{"n_layer": 14, "n_kv_head": 6, "head_dim": 64, "vocab_size": 2048, "activation": "gelu", "init_std_o": 0.0, "optimizer": "muon_variant", "decay_fraction": 0.48, "decay_shape": "linear", "batch_tokens": 131072, "dataset": "wikipedia_en"}
MLP neurons of a small language model. Each row is named by its layer, matrix (up: input weights) and neuron, and shows model dimensions 176-303. Each number is 128 + 32 x the weight over its row's rms, rounded and kept within 0 to 255.
After each neuron's rows, "fires on" lists the tokens most often at its 100 highest values on Wikipedia text that the model never trained on; "fires after" lists the tokens most often just before its 100 highest values on Wikipedia text that the model never trained on. A number after a token or word is its count.

L7.up673 [122  93 114 155 161  97 116 178 163 142  99 121 128  97 100  68 101 178 145 203 132 146 112 121 122  75 153 129 123 185 203 214 153 122 108 113 161 167 137 119  73 158 175 162  96 128 148 151 162 147 160 178 141 104 152  85 177  81 158  54  69 185 110 166 161  80  91 123 148  85 141 220 114 142 166 157 103 144 117  96  89 110 105 129 147 120 133 100  82  81 152 141 128  89 138 124 104 106 153 146  24 200 145  29 150 173 147  89 114 102 177 169 127 131 109  82 111 104 136 139 118 112 128 169 112 174 157 140]
fires on: "9" 27, "2" 16, "7" 14, "m" 11, "8" 8, "6" 6
fires after: "9" 52, "–" 7, "8" 7, "0" 7, "iv" 5

L5.up839 [199  74 188 103 100  69  90 141 140 115 108 163 104 135 146 103 116 134 128 124 143 113 181 145 100 127 138  86 105 125 139  83 115  88 143 155 117 126 169 112 154 132 109  77 152  87 187 139 143 155 117 118 144 134 118 119 117 134  86  73 129 133 140 104 128 175  97  90  74  93  83 145 137 138 166 146 107  70 157  85 143 170 132 149 173 127 175  85  63 102  95 127 171 109 120 104 157 203 112 194 145 132 126 126 151 178 143 143 117 106 133  98  89 133 134  91 122 121 205 114 117 161 114  80 136 148 134 121]
fires on: "0" 21, "9" 20, "8" 15, "1" 15, "6" 10, "th" 6
fires after: " " 51, "1" 26, "2" 8, "\n" 4

L7.up1409 [177 144 202 128 145 121  84 177 194  98 164  83  69 105 102 122  65  61 158 140 174 186 119 143 122 147 124 117 144 138 127 150 118  82  81 179 116 150 122 163 167 116 143 167 158 112 137 105 100 129 110 127 137 156 137  94  86 122 128  74 135 115 156 141 117 168 119 157 161 192 112 152 165 164 144 137 104  92 126  79 127 122 126 150 121 155 133 112 130  56 139 115 137  74 145 106 155 143 137 164 149 130 102 125  86 116 171  96 130 105 155 144 138 104 127  98 174 143 100 158  82  82 107  45 148 104 113 140]
fires on: "9" 57, " the" 26, "8" 9, "1" 4
fires after: "1" 67, " of" 13, " from" 7, " " 4

L5.up563 [156 118 119 154  85  98 101 130 148 119 136 150 107 134 149 111 120 162 133  66 157 100 102 144 100 149 112 173  80 202 146 100 112 117  71 153 163 141  88 111 133 134 100 154 123 104 192 120 233 127 105 114 121 145  72 158 146  51 114 100 101 174 159  52 131 110  87 109 101 149 104 126 103 102 161 159 109 146 180  67  73 144  93 109 168 187 167 140 107 131 104  86 113 133 176 126 187 148 108 143 150 107  79 185 102 132  80 134 156 158 152 139 122 145  92  93 129 153 108  93  75  95 115 149 159 174 117 161]
fires on: "f" 97
fires after: " re" 12, " Al" 9, " con" 9, "-" 9, "in" 6, " (" 6

L5.up310 [175 104 153 114 163 138 127 124 153 113  99 148 146 138 158 131 174  96 171 140 112 129  92 179 116 131 150 102  79 100 117 138  78 115 187  71 133 125 153 129 130 153  94  86 141 196 107 102 153 150 158 114 124  91  87  63 133 178  72  64  98  92 131  82 134 162 163  39 107 193 164 171 130  94 136 157 153 128 173 156 125 119 115 117  97 125 175  97 111 129 129  99 148 101  87 167  73 110 145 169 107  65 130 144 171 114 199 158 169 181 140 133 113  95 111 121 154 147 141  95 127 167 107 100  95 112 110 179]
fires on: "al" 27, "r" 14, "ar" 10
fires after: " " 21, "3" 12, " med" 8, " f" 7, "-" 6

L5.up602 [174 133 122 153 169  91 127  70 161 117  80  63 137 214 125 153 141 133 135 103 100 119 125  84 166 103 129 160  83  79 165 133 135  94 135 134  57 162 140 128 134 135 135 122 121 141  94 160 153 120 115 151 110 169  56 142  52 185  77 138 116 147 118 113 122 105 152 142 135 138 130 212  61  86 116 171 106 103 144 115 136 140 118 135 106  98 107  86  93 163 116 136 166 142 102 113 118 139 121  91 137 126 101 148 139 126 140 130 176 129 180 125 133  89  99 157 164 117 111  85 119 150  89 106  76 125  85 163]
fires on: "ad" 12, "h" 11, "am" 10, "ur" 9, "ts" 7, "he" 6
fires after: " re" 18, " f" 18, "-" 10, " " 9, "oin" 7, " (" 6

L2.up20 [120 109 118 110  93 108  91 131  99 164  89 138 147  87 196 101 144 153  75 171 167 100 153 204 140 181 106 131 140 137 135 111 137 149 145 141 136 136 153 125 114 102 133 124 146 108 116 117 106 123 114  72 118 153 125  84 172 100 137 122 165 100 121 120 170 117 164 112 117  98 108 156 140  67 113 152 145  89  71 113 105 169 114 163 170 192 137 119  95  71  80 144 198  66 107  97 167 109  32 100 129  80 193 102 137 168 113  89 124 181  86 135 125  72  72 139 133 109 163 143 175 138 104  93 131 176 149 137]
fires on: "0" 41, "3" 19, "5" 14, "4" 8, "2" 6, "8" 5
fires after: " " 46, "2" 17, "1" 7, "–" 6, "," 5, "3" 4

L7.up865 [151 107 118 174 102  82 145 122  66  97 111 153 100 144 183  84 151 130 160  57 101 159 207 157  64 166 167 127  94  99 162 167 172 222 175 150 178 141 113 175 166 200  62 123 126 137 135 103  76 156 196 143 141 143 154 143  98 118  93 133  91 189 165  97 134 142 102 134 114 111 136 127 157 171 105 117 138  69 124 125 134 142 120 118 111 133 148 147 159 167  95 135 124 159 184  85 124 165 125 120 132 144 104  96 141 201 147 122  90 147 100  69 119 116  77 162 117 141 153 127 125 138  73 126 135 101 167 171]
fires on: "born" 29, " Le" 20, "y" 13, " born" 9, "ersonal" 5, " le" 5
fires after: " (" 30, "-" 13, " was" 8, " |" 5, " P" 4

L7.up1468 [135 119 186  91 129 113  99 212 102 138 151 137 162 134 105 160 148 154 132 153 104 133 125 155  81 150 171 162 190 102 188 112 132  80 109  91 134 100 182 132 153 139 155  64 102 118 129 154 136  96 118  66 163  92 130 165 135  86 141 107 108 167 161  86  82 158 166 126 139 115  98 166 146 114 143  73 137  79 140  64  83 133 115 134 159 160  76 159  75  61 123 123 127 104 109 111 178 138  83 186 190  76 119  80 100 109  85 172  89 171 128 108  96 146 135 167 113 102 111  95 116 154 116 202 123 166 116 131]
fires on: ";" 15, "0" 14, " |" 10, "l" 9, "9" 9, "our" 8
fires after: "2" 21, "1" 16, " V" 14, " T" 6, "B" 5, "G" 5